config.yaml
hidden_size: 384
head_dim: 64
attn_scale: 0.125
init_std_qkv: 0.0217
schedule: "wsd"
MLP neurons of a small language model. Each row is named by its layer, matrix (up: input weights) and neuron, and shows model dimensions 160-255. Each number is 128 + 32 x the weight over its row's rms, rounded and kept within 0 to 255. Numbers have three digits each.
A block is one neuron, or neurons of one layer that tend to fire together. After each block is what it responds to, as a language model described it from the Wikipedia text at the highest values.

L3.up209:173171153101150139093108139123112106158126144129124115099113150146154184102154192124161112113073162160075192139144157116147166123125104099137112138209094069130129150079194086126122075104138152132169129106127155119130109160145150139099125158070117131137175131046162079087157103132112107120
L3.up462:140127153146150112144077195089104139148130129117097095125145098104088089114196195138130140126146081174149111102175117083148089111171122142090145141120170123079166173110208121137137132126085131112144115051194136134068107203118132070145113078128145131074128103125188085139130140139151092072
L3.up483:154123169113137104103105134142082132201121113151060192124107152103101138094134130142141130141078065191103141100158130081139144067170113128079108095154142151114159182138144093092154129085090110098120113118128149091088126126189101053103169148137159149117146106079197147136160095217119180137
L3.up510:104169115127151125117089121120081155107045122115125107132158111149107101117124160128147113168133149105144097070144126131072136173151141119089136117168078107100155181133142119168130135096082173109124120065129141076153087172167139111116146154137129143066145157099142128156138097227146113197
L3.up686:140177102142164113124064163141120122173134090153135108076127164107103078074183171125155102104122144193084115109152143136136104163117132148115161105066109106063116137108199151127131091115104120086155102103142144135140113159119104109095168122090101141136193141093222094133162110144116156132
L3.up747:188116122084155145106083149117086178135125146107108082128126098160084133132146175163139131125130114149120132122177141083145101099118156143120128130170141114058172181132186094127161190114101113091165149157153128110093148184115163072147113056103169075109060119123131113156120083089112121127
L3.up887:105150126110168179162090117138043185155104133071065125120100149129123109138095189133104136146159048172112087102136136080135114094151097114157133143121167194080158109148108075083184138085114114125111122097163159119128075116089143123163126079144171142137180186093147145149128132156154133194
L3.up1005:105155134094128168143067137139126161130135130131119153116096065095161080103148177116164144111124157213146141122118116097155151105114078143141091144111127129125170210120150099039107201115158111077144138118174119128144125129150085125093125135084132096145100176117160115117178091145110065152
L3.up1014:217224087154113150098102154065108130128077097164144135123137147086132103105136137186195157099098203180106165181149117157106156198087118122131133154138119143094118109109129122128140107122132150098111089110116175114071149128083134123117134136114127163138127128136151130136183083148113153151
L3.up1116:105185064128145132107116109121097193145104140099115082111132064137133091138131141168113167168157214196114165133164111133144096076093112106084104156104136146120100145149158098106074132113136128104166115157117116098163090170109146121150126107125093120108087115113160124135148129136099160160
L3.up1216:184193130183093190139108151127050087117140085117125122087092119130134124074200212142098120111110139185110101147119124117165159089139089166150147135133101083102148131110137138124171103134118115108133134124157169096121164085116212089110116140073134112118107066094119060086150135145108135110
L3.up1253:162124170173094161124090206167101129115208128117184193127068121114109084043120139153100089128102148161146162168135122085107112110114096096138085131112153139128143144096148084087136121139112137101166108117140149135088156069086105134100123155107144127138161110121093140138147106131197134137
L3.up1295:132195053140167155134114214098138097158153091149147175104105135081152140086165137139133149065150187186166163125209129130170142128156105088099104158090118101067078149097179102149119137110126147116119104088110173115118142178132104149096111149101134141116084158079121084110149056151120076122
L3.up1374:174151053085126084139121172087081183106131052109137152108174179136153096121114140073136126096109244175158201101135136155168118140163104140145109162133123146027139172130179157139145134121069133135107079099174158117130112155115137107072149129114129175122145097142154149134147138151131137109
L3.up1525:144168162109153125107121190156135156188158111137136139157111133167173142112097135179124144088072102185114111108131134060139114170100166099138099120073126177072145156094194170106131106146115086081120098107169123150114106084065105116152156121121123142167107155163159136091111077117079148121
L3.up1535:109195138167118200138108133134082118078115141133104133130129137145131116103130153152168198103124127078083132075156091140100119138136091117122156130123104126164130138125193099098083120161122142156104146089109181089119097161082125077105177098116144124153109075109111107123131118105111150127
Description: Collocation completion tokens

L4.up1257:101123156093127149113100137130071141124152165138131112166145145099179129154152174118154140139102129112087126079118119181137241141160151121168115144148082105124232185113152112068139113153148130086130168145153154132162114137186138008111146146132084099118110144117158098121142155100157170136
Description: Next table cell

L5.up106:131156098095118161091062186090165168109100180130128132079162105137128136196133118110134192106090116180087124143142119118155093090104124099152102105148183090080155185144133150106132125079078083112089168124125094103155122084173120083142046127073129105170135126118143073146207124178181149158
L5.up771:118130099089124150102132161146117184148072167078167121076122178139178078158145145093129100136156119109119136147127097132131141130065183109112156118138159109153177117129175110095090128174126093123131124154136053088124137114135114134140155075144167119139122176186162049112158104146168145149
L5.up1130:227187129129115112146152145141176107117128143160119147106112132141118179143149116077089110116113118097126193180125078108209164180113142094142159105082117082144109115080134182098131106148116167130060086138159123127149156142103147090125115101108093096102149134092099072105114105146168173142
L5.up1448:093139070157095134160130175109122200121095140081127170133110140080118118140093129093094163126095091138084095115144063156100102109076101163151145139150171104129152155173193060128166132161096168086100078146114090157061146113108143117097178121151109114117078096175177096104134118142166141115
Description: Table and infobox structure

L4.up153:102115126145127177164076104139102201132070200151132141162115147105075175100152117132128137147086142153136152109124144113115138099124114149104108164079084135108210119104143083053131142130124161113097180142124121096117153158190047062154083078168135127134129129141151126147176134119140125139
Description: Start of descriptive entries

L3.up61:190135122102088132151150102123034164203094106093198125121135166117075074183161116120177169160140155170141073153130167100144127089080114124086133205113184067115121096155148136146160143105087175163087162095152129099153103134126128121072093112146102121140183107102158105143140169161055164083
L3.up130:144099153145116113127146125123101130134106109159151113112115188115187106109148139115173104169121095141116145103145113156119112114075132040112093204099130118108153098127150153128166099109137179097120103142180151146153149125137145082052189136157076117095141121179189138110160144115115197120
L3.up415:093145113126128140132132104129126173192103078109152109133149202137102118146166188177145135098088157097079137094124136042133145061113112109127074107132134132145121167179122145123140060110117144133115129140140182148103083107130134128087052105097182163140137051098125123106133108127101179100
L3.up591:156107090124127111129150136123162136097078132181171113182165137132168091132087146167097090120147160100137099140142134111164089128088146154104133112055128098092180117156186141097110102157077222106121132132092166122154144108082102169091108112080086150158135127107164151163133143129074103094
L3.up657:117085147129139178092062150142081214213108104115127122117109087109175087103101140114085130171039204133149136053102114132175098090077148132056132118147136160150127154117142126113124135109114106191112081147101092119180090096138098182088136094134132100108152082120164112129176105126142174133
L3.up884:150108126140115133131107165088111170158132146163161094119151103126110139139163128128134146143052134182118127140162116089134132065094124154119126189141159099160212101137163120111168155170077110101077152120116076084154104158140023098130129091107133113109134144136146100111138109177193146119
L3.up898:112124084087090107128157110132110128150043135111149139170120148119154139139147119153093074148114159098150121070152117148083122128076137142135144098126102177098150139144191153136125101134110151150122094116097167130212110115139109084103106071108109146151049094126089108125181148176078158098
L3.up899:130108116142076152136100175122095170153057137162133087091119153145196122134167153094149130150107144124150139090160078124140149118122099128123146163134184080144172117150130129152161115140084147064088101129126108143132147145124097121090144134088165164210173063091217112142146131121193192099
L3.up968:192103098092054082118060143111144167122076120149097099139112104060113079116148101157119145159083141130140105076190116082142162118084143122198123169124192197106153151093176164071096105122069121131136121086152121135195151121106123107090079136089149125109134042185070102097154160143146179137
L3.up1037:088170101145109122109141113120130105183089130144177123115042123135164089176169133143125130146101140122055121130157084163149160117020130116082086177120175128134106117093122197088158155126142104064111131181162122094108113131112117139114136087155080112125147034156188108058149146153118127085
L3.up1133:130146162176089123157137149100145168140109156127155162082110158130200128079140125091111113149052130128103092105151171122127142065148091146121127175106127092082146140120108085107149087121084090151099110095181166115107092147122120150047146163153121144114111144138146117134118122161108113106
L3.up1158:123137093111100130106062120101126142110065148172125134148144121129183111186157094161140073131061121067093125134219144125141137079114112127116130163210156127133141120107092168136169180121063159091114112121094098134133099062126113128102156132103104122148106140165173079136145135189086182146
L3.up1210:123078150107114095126146134115111157138176097161176114147173154141159079157111139135132114135122152144074119111142098110153143150077186036146131144096162161114147135155133138154147112130107150105085127103160119176161155073087167108112110132133081138132124085104148107172095155211160210066
L3.up1275:145126134126145200112035078084136174158064137179170082117131104124166052077157140149047127080093150187080130115135104058159153132053150145177132121116101117122165160126180136146125144109053184128117140095187138097129154132177149114072129109122090140192159119138224080110125155149144125137
L3.up1350:107151149115122159139129105047143135133138148085134105104099116121182116112143107150113133121133191153106132061147157114120184120086118119093112122019166082106130102142188101120161179122035133105152105150115154086183160117079134147092072106135174158138066152146221049174131144120137142126
L3.up1454:128113118103151148094140126079123180144132050090153112141129170118163120096095099091110160117116096095101136085111105114097128108101122098175127151155136115132133088143124134099189107143069176148075175155058077152112114086120139095130109147134077121154148086144186117147088153198178202143
Description: Structured-field delimiters

L3.up122:116104164101111135111108159110111133174147107159130072083139128090120167131200172116102190148134153127125119111132143111143129150148174065110111141103135117094174142088188096123152165119162115093147200097125171119115161191149084102168095079128107199137075182126170109093124113140123183160
L3.up286:117133190120151113115126140119151100085069082190127080164136127096154155123116146109136139130076157113107156136157084125146140138144172136136140096139105141149159091076142171072143136161146155150093161096133156106131113124188071154103152135095156125099113117114122165076127098140182126146
L3.up316:113197105094193197153106139148125185123061152173138098121102166104140155145157150135122146158119156077115188064155145170110107090090131194123152119116158141065145144142186116077187109152128159068150217134174090096092074090170116102115032073097167152089131169139130093118112117129180146090
L3.up318:116102162106166150109141140083077137139095153131165150128164105091121080119178157136153128154117196092144166102159106124146151098120187134127149155141136158154140130162185141103152127113153139143142162142100122160083099124128061083100092031104124140104086143167131093119137150116172179126
L3.up443:116155102116053116093081122103099151152098177136154110118108128115166125144102130149133126088155203208117238136116108118149108107088068052079092186109208099048115175123173046145102110111146142065036114097083112145169124160098154095056099082115124163148148118146193132150167141176126150162
L3.up664:106118154093122141089071137146159186127125107099168103109174133121108120177146161144145166216120141129154121118134121102182155166117166109147160148159137138126142175132182129168183139135171087086105219115138133104134112150158166116165070025106149147128090098156118094134121108137124113155
L3.up782:077093133062130094120116156085155185143127117166137105158140072076082149194153142126101126170144140151099125121096103133157146164161156110104178169133191108106180107095163078125179159127124077155136178141162131131185150203136097062164119108115101196129070121183138099130134122113142119120
L3.up832:103117145122129142097120138095094146165108123145120118116119133112143153148092164130157168114130166158077160159184135136111134136118123176102139129146135173119138141119169121092160137117165136146123172155085220134143145099151098130046094106065161105153106104156141091130129151099128177041
L3.up950:116136176119117123155093108100108144179075152142122070146180136150123152132132141144134171188080200113126128122117105160130159111144164144151130146147136155111140113120125073134124111147166174130122178081084107142159121165154061128156086154164136201153116149136180099139115130092139205085
L3.up1144:162111147115109104087144176087099172164158153195085118156145069082115123164120130119144144149127173120095114149106103106174110132151119071167147137150156154117115125131148082116151096147146101170117091091104127130111145081084116140117091109117127189130124202138146135070113155137185133132
L3.up1172:137133164095163159153107166144123119167134166087155106120081123114161106134159161107097206151098197183139152156156122157178133077129075172107094156069130088082142144094154086198137159148134115124113190085150159145171118084134118080113086066085158122172083110095105082145169075180136140100
L3.up1208:075085200130184128132100142097076221157062089087195113085144129059155117095076140117154183166095122141145157053132109158135168109146136146115137171117156147114213148139154069085130149154140139101074205124130073132151126117142072071116153071145126127109142069120135068157135109151159136143
L3.up1409:094053101096120176103100140072137235143115128118096060135149085121143098172125149155075154133123168134114140130114133150120132162124153135133156154092159132069106153112158090144120178133134110124147140076129158154094111174142110098172148150140130169193080168106191133138152141138123148138
L3.up1441:204100143081157119089084153086113167149056119120125145109141079101133138129147126144177138135071133150126136134140119123162160118100203153198181174118129149081141137144178141116147129119124173068103205087149184141106126089157076123083155042129159157060118157177150119116090125137138191129
L3.up1469:181105109118172182104108130098145166175125183122156098095184072146079125152139095134108190145100150186149076077110120124133147149192109107112148173146163105146160102140167140151139136105121118122126145116141129133160159219176110084162114103129124158116152143115229138139157075129128161122
L3.up1521:154092097085169096098099157111136154168123093172135086110176118149123139156164121157138167095090134098118139150090113113137122132126181085148153142141143136096196102097121128118180181112138112107143210101101174172091127144109116120156128070183132158139096176158139083128133096091100145105
Description: Word-initial letter fragments

L4.up702:128146118181100163112104131133120155190172170070198171115094101172134148156160144130142146116129161213111165098143105117119114138130153139164178128124141101145156134126113111153168160133089146145103152154100143144108191141053129121130096110081144054120136097066156090129111083149119139072
Description: Predictable formulaic continuations

L5.up129:183166201096136109068082188127123158177147111140077086136121107143117143137153144093120112104089107136113102105124134101110096147101146141104118152141174156107140186114159103076126137170126106154119165101170125169096126145145070056195188133056147203127142157129129086152121102201132148124
L5.up1126:140152145141118104140125163096094141157142102099167105138132123054109106110116124083100200165108094107070133133138091091088142079137143110086087139062133079104104146096147119131133189179112094088120169082162108087095130197179026093153119075103140180164132136066126140156180111164092204134
L5.up1167:149119096098074162088142107144170143152153133193128126099103087128183146086170102170082138160123120118130120159139063132110176128114123121137090130130193080154156159109142112141130117134105168070175194081129102153141137135169101100118090140124188111175076163128091112125166131163146133133
L5.up1376:125128113107137139167133154097135175138157136128094109124096100131158112155065141112103167153117151137132107160117094160152082079110092105123092112137117118137100157160113097134143135155119111096130180134122141096134176141204126040131091085099147139125080143091158118146143130166129180133
Description: Second piece after capital

L3.up44:160113085162137143123068210091140117143134092164143127114131141077071120132104160175118150119083084162125179133125125123125131174115163109112117156073143163140144136131159107157175134108056105128113156094201177148182101154138106111089140133144104167099183126122178075115124113200100168133
L3.up95:097088156091153119124072135122135197126042132160140121137144074126139139116115158133090128116044174102124142099112129152107171104105110135149109148109180171138142157120150150068119156169096120104157207117161156118151105124187081106090135097137127171156115085059123123111143131132186188155
L3.up116:090098086146114177129085168067141138119146149156139104142140095097161104123093144123154112129075111112129124103144103164141137146061099102123159167132154127124172155161121101136112098185112161119076136169141160133146134154144102082095126126099126160137112102146172110092106135142143145116
L3.up196:129125124123123175148105151142103136139100084138193137107139120042104112121162136113147097145077094106133124164153104107083147066108144110098145133149090141143164121108144095089193139145112106128130161107165145157145105060138054127101089122080118186131067107128140100125103046228155210149
L3.up216:079159171099150188142063160078140158161120149133178122112110132061111138132146167101135111118099200161146139108161121152141181116106152058137133246108137148092163088115133116134138173140133131059085170128152144104147092108122076053112135128057118177153027114131152082086063075204146133136
L3.up451:062116123112137157142091168060162194135085114116144155089078133081130129112086123132107137143044155110114146086173104165171160117154139133095163200119170161091146126118161062078140117183089137103061114156159172115162115108110104091100135151081146168127114094142137079137110130147176144091
L3.up532:127148147143131230167132131108097226122121163064207141119212107138113147126096130121127157138089137174133146119144118084130163078080121160099164183158145064051190114147196105105135135133101135075116200149129108121105146056125097103095095115092148157157083160090130120126184110153121081141
L3.up667:125111172111102138171097106072090211180174115204100102118133076070165164146099115156150198130065153124099125126169067147133134120099123083108123175119185128116216141129167126112200168163153111112108176135129157143129133125159060084110118106119111184145118171163144123103135152127204137145
L3.up716:109135170093134164118139184125123158113140127113147147129109095059116113106115144113143135098079132138099152084154106134110193074101147139111217161151158177126140127108161109126133162157124154152098135149111155115154147100079055071097091133119167183137079099121154102135126100125171136120
L3.up806:130077168097122114152076141070069203146109122066178138095145130044167191160094148149152116146066176194152183083179124150180168061132186149117113141084114166127162151153162128093122116142172146115104133174136148135122146112110076102048165130113108160123097120107164111130134104141180195120
L3.up964:137138104104140150084102180091136154222089135218174104115134059125134132137170174143147174115064111174126117183137107115126144129140165091074105160123155109153155160128158122110092108105090147095115153106152178156093171140114139067159161101097105135101099151092137097103144056123128147152
L3.up1075:087113206146132130145141209105105127163130116092178140122128139086151180172129144104162077152070194101171116117132144126095179106137150122118179143118165130139158122066103112067141131172173082123132125150130120139132128130173126127060208154091182112161097108115102156115141078154200158095
L3.up1132:055100098160103095117108135095095156162153081103178130146145090037157061140141138104139165138041127174117124085169134162125162093149187101079109155141113132107154155162132162081104151136162115090101157112116107159084144080095080085091148124106074112155083106152166064169117072150148153116
L3.up1184:137151161079138169132114140120115166133066116126160160147126102081108148138130143149083156144090139074129143158151101120148083120070122100064157116137143174107145104132144119069199141134141108139133152123138131133151140076144101115133065095178120175166105130132153144119113087154156166124
L3.up1220:112135138133135171148142131102111171126134136136153176127126110005131163161127144105100142143090132155100113133209118170117152054103144145126120142126086094095185126117162157111145134121154144150155133125098111123149093112110136115134148157115109127146145156128159158148150125093120134159
L3.up1503:122080156104150139138140126116107165128135112136141173123128082081135155115100145148159056120090140116099205100119087142155105022110108153096156194150167137127109162127108117108111145172169144165156165160144122160143096097116077098020133120119166154151115105135096140148122097123166160196
Description: Table cell separators

L5.up0:135128145124096180143116135080095130116082115141189169183100134092137056112137149096139141135015112202145088123100119103116126052122151110096100156123103180098191141098114160133116128113121183137117137137114184083158103109089132111149075140126094138148097074099162122113146105176110131123
L5.up821:093151208128140120204134159135135161137164086123147121241130139068111065138103161123121167178038156195112094138091075148148150150134136092089099137084142146122132164114085121131159214174149153102048125123158124129108115151151086113125121084124142093150082155152213127153163121157088147116
L5.up1053:074162143156077146168125116082116187112119100123124159108118146068065153088098147081166127127026093154139122110150133089123148109132156092094108154103140147111212127111118157143146170157110119079084156182127194106084118112057101100096109136093104133165090125140154055116202114154157134108
L5.up1418:134144142118081164177095151079103101114112073141123132166135134117105196112145143125148175118065100187114149120155120136105123162140143094163124105137128166109135155092114176079123144086182118059080160133107133144122157126096061077042073155158110143120111086174105084163161113145073150134
Description: Table row end

L4.up560:112133186090130119099095208105123163147120069130139194158131089123154102117094190142109120149059150179131133104152066124143150077068146131097119163118151131105161183096116163096157193165135141144072186150103066088126061087176111118105146074118132173141098080122106134129114113193142122146
Description: Mid-number digits

L4.up831:136098111097123100152076156139089182120110094100190091094137096109136127144119163147100144119079108127113149096144094078127116096069168143125071118118143146140103202091148146131122131179039159081150192126146129102057137113175128142127115058125149212144126097116121167136115130109093113140
Description: Inside personal names

L3.up99:210179125125092200144102143158145161139095098121174146122123175146134109082187128121100122130166100148133119140179125089122110144082155152107112173180151105040153153175163128166112143131095098136125119115212155140130121140157141094142093093147134157139128094098136131152146096178081152116
L3.up586:113121143139123129116133132089064133119149128135113076093086138120155119136193161143167091101140130105152137136145129077120132145086140125187125125105117163121116181122135138172108120136106135124077118137138133086112180062155120099138154088146109122129108136105091141094083158126082116141
L3.up641:109132148142143157114139145093108180149120138104119082125163068122085128170085135146150122166142173095106108132127063098129164073102136086080156170151214135107146120132169037151120134159138117119095145126145126114123108166165144086149110080110171144137125148136142101124122152110113171129
L3.up688:101180108099153118118107141122097097140157102120152106156159096117116164091176103124178173162166083138156088089175117041140126182110145132149165136085140179120160130114213147154167170093131163131131173108191198116109112150160090098141186075112142100100119110114101118144150080183078099136
L3.up715:105165104074119127136097139075098162142111121139153091134144144119128095111145154119104194125099142155121090131157124099134110133058136111125163182103160154060131159128211084156138139138099093105131172119229108119079092095153125109152092067133126161100103144126156111114124099198105125096
L3.up783:107094115106115142135071120072165142128129088084108094115129094133158115110101148140086159099068096150125105099150129059107092151134170118158166167102154084113142161160207114140138124161021073061125149130151179081155091103091074147181128138133131174151132102170205049175101129179103086157
L3.up828:179138096099123149157150111147115205135097163135191134120174125110138093109115132145122134115058111123107080102122148099139128119064163165032187128105100104133136105130176109066169132128060092163129177118144103085101098097127138113179121097122151173108132123123122176155139144151128088168
L3.up1017:110131131113127136117156130114132175160146147105180166147116038123188081128094145126147152146088141057142092197123065164140105101137070089099103140129181144146100109093165054133182150183129097133158181089159106119126133164216125106132121098131165195089082116079125097115111102163150149147
L3.up1018:180118143143134159153097164125150140124112110096165105131150124117092057085178138153091160170145121138145140099166110110157119106079209094100133156122125120006107160129144133170153130133083137093118140101212146066112130151142130126143109065081120188173098117119140097137118132171096109115
L3.up1090:147098123094113130119118092127146157129165135120121113089177177138107093129156137108084111146102122156140112116154099075151132156120189097104135162211154138068118137065150129151177104190087119145133148135195150097134155130160107116162155121111127114134124103125133105131122096119090151145
L3.up1110:073108141132157116131111137066091175150141106115136128104162064094139139151096180154145185166095121088126132146157087107134152096075168101088128175082226119124142137097236069129158188158109124132106162091159100113148119189167100087172116090126152152107143129123117083120126101169118147146
L3.up1142:120062114086112133108102175060109190151076090106163065131157093122118143129173162143117183135105122105138128154154099068130137119137155118122158159112196145092153132129175055161165163161113093110129190108147141123151126192151095084143096031174143136101126100169206067074094121149129207136
L3.up1152:122178104040082141148129174100094159092099054097145117141124166106188084111112169163101133150137122160124155176126134089186153078092135132145142144127172177075103174103165138151113159127114124085134117141177137098143097135163132161146107099130091152099074112187137101160139081160092112139
L3.up1238:135227120152105134156133153150140176099138118103167126128082184151093127132137122159105131123144108065120120124131117161165108119063150143031137140132168105139093126120164095091151090153069160150128089168212153138116106154098168120069057096077157130146109136138093105073157093150077154131
L3.up1460:176130109117141182132111126132103191091160107105185134135170111157162201100142142133110136135119094117113175150151124087163147140170189143118101153104145089059138135097175117143142160148106097159134179148203145082080120132160087054147030077088143182158134129114089109177139089171161145147
L3.up1480:135142128183102172160106134120114178128063140099171128131162141161101068097095203171138173170111123115125082078143090136167094114085075163109157117110120171158118120138131132115137128140104138108161109084194127134105156195181135124175088098148177110107100076132097096099145104158102134125
Description: Mid-name continuation tokens

L5.up18:146114126103114113142094112126082146179073137160135094162128155161071116120155159084131156132134138126071150077133095118175168119085111108110163183123104075136165103193147071081071140178112145093070152087122127052103075112136090081118134078120095086114132143095133102138187124134156152142
L5.up669:104148117157120169136103096144061139157096175112116104127119152133145123138103126128167156129154155083124165129146096102133143145070167132115148117121143131113158118119176061155162113178110152086114161123094085145085146121168083039039086089174172138111139140125131144110167149142085120116
L5.up741:142170183123148185097113135097079211109058170175109186178048109129114110142085142158115105120130137155118209102168048083128113132122151133064085150106121114113146118121171102123096116161093098150130121126133085157115154079142116129120095104073103127156101159096102128152152169137114097179
L5.up1166:140075093116189135133080153117122161120065137145198087094091128110109137178156145116157132170098135097035140099100071113134142105065096132145115121173140139097179106092102099077137092156126092117103199088145124105110082150202137110181138089171153117109114147189164152136137105105138172144
Description: Structured-list block boundaries

L3.up18:134147144091110168155120192117125120204094155127170132105133148088123116141132144074081099118111127123132167113141135139133166096106144051085125194088166145116143118092152095071110171155093133093121119110138124115109112117104100067096112101073179162093120069115142081118058088130162184123
L3.up56:249121134126116169135101130148110153103111163131136093131088133150084132135153164132126108137128128110087225094139101135178124119095137111164152150175109081120083145134155142071128130168080107134104170104135104102180136129160131123166147084070130170136119132102117155178120158119192109170
L3.up158:207125138140161160089119178117114134118059137111114147102093149130112146070151079109156149114061132127122176128114105120118104128149180089051156124154157108112135108135123103061147106218151123078093146139162107103143099134133073068113151085064170108155145134093074101153112125096198127134
L3.up426:117164186064148129131091141084135136158164117122140078137117152115138065143117146129113116188079140117131148075105142102154189121110129093139108117137124138068123140119134120140143154180112177088029152047102137116154111099126063123154111075055140147105127113162163069134106120198174079115
L3.up479:160143135060170156144089167130106127132088138134151169138086139131088170147096207147159138118086160137103150157183084144169168066117132170106150162076160143108130120121177126106148166128151144125089149102125115094119071100108113148066114067090192120106138107114117093149140101111187120110
L3.up566:103123161116182203110072172081078132155124140153140134140113116100134152157112112145119136116141168105087163149127085085162154111128135155174117088148128168130140155089112117087112146166175104097135170142170080084176098106162101114086093067071180153115141119105076129076173124151160157094
L3.up610:072151155131090154145105153139103137168093146111133138075155171103104077122122188130155125145102138071110135153117085149116178049132157094075100122139146146153085160126158103110127174140111144088107159126174101147152101146127181106108115087065151136113162101094157098081146136127109129140
L3.up680:107133165061126128103085158138130119104111108175178104130087139122166140083120170151137089146075122115095180116118106126138202126126089094128184117135138131140141118102125146087154186163132138164074164107147154120129031135144086092129148080089168100086091106175159114136160119118170095045
L3.up719:176119211113193131098120143146063178143126121087152114113122177092121115133145150073134098177146119116145130088108090090162175097178136067133150165101171106105137143030153104086115129197113130148063136132141124052125099141145077070114165080072164181091157102109093058150121111106174165102
L3.up754:177128131171143146152189163133135147146111143115154130131135112090111066129148147110182086172150167112156149161079062118171150120142112106158154127097136115070181103052121137113112208202105116128098151168128103077125075160166057084165117084067204187164111110118101091096171108138169131160
L3.up862:100152169068130163144170158153144135118123135118104131132155129082149185128122174136166123118118120111091146090109121198142184095159137088113218150100162140128173129102116097053151171143140129125093175192137108129133162129145087109109132101076158140088105125153126079122117145108186080119
L3.up882:123144146125117138123107163145048132153166113086115125135133158050073158178125203146178123193079081130141141114179131143128197134097130128127137149158137121110144124110068116093069124213150134126081169134147133098086097110132105127109130126068155184119146129112092075099156111128161139157
L3.up991:192183064123129177133087159142121112137065149230101120118055165135128142089126129126125132158100209110084147104152116159144118092120119147137205150158128099145108133079168125131154097164059143097114156119185116120142146183178082081074131089128163123131144126066144140121140106114124141127
L3.up1060:150124152138103154114080124116076185167106183100187104096085116116110079136173109097131140136085141121138115137114120074166142066160103140083160133148157137142114115096165073144107084137088160178124158126127153089109126185162165119119084097142170130097123103081140129097129145117161126131
L3.up1369:155137140119151138158127164095126149153145144165153165117154124066075113086129152101160124152129151111189130120120098095167148035133146076134151131163114089083143122145153076094167129146151159062125151113180099126112136171154119079113153177071163201190119132100135125122126140154115116126
L3.up1478:176123104158087181125080164132106133161103150129144112149123158142145112140200158121105108159159171098113141093134073105121139136146135114091076106107160153125120144110126124093134106147113132156117126116185070084088131151145172126102078022075165104086170142175056070128112119132147199106
Description: Line-start markup tokens

L5.up366:139238173132186144064046101169148165119121120159190107060162142115141191097106139116096098210159134167130153114114117138111142110121140201131170087105140098083208209106103151083165135080085092119104149132138110162174140098139097157141142123141151125089103128139088161152154085201139124153
L5.up612:077110174106129122121116118134063201126117097115197068149128161131175152121077153139146129115175107132146156107093067170103151099069123144105147197116185130101196132147150113107162158156143155110114132156143136174149097058134081104114170106052137153170163114081097083124097084134150132114
L5.up1046:176083201105161099070102138135067171073184076114122108124133108065184100175071129209097116178095177147140174137051117133137132116133134186114151131138165209126142214101110090121135208153154124117089155099140090130158094086159106157173171161133128191085136119109080110134144074113127176112
L5.up1490:165154150125112126111116181152152143144120091132166136054117149054154175111060149126052135106105200178144126087102103134163192099094115165138145179127131203157148125102124101185144149133127151141205120084182131138135159104162120135147117092116169175070116120149129141141153105160137150142
Description: Table cell numbers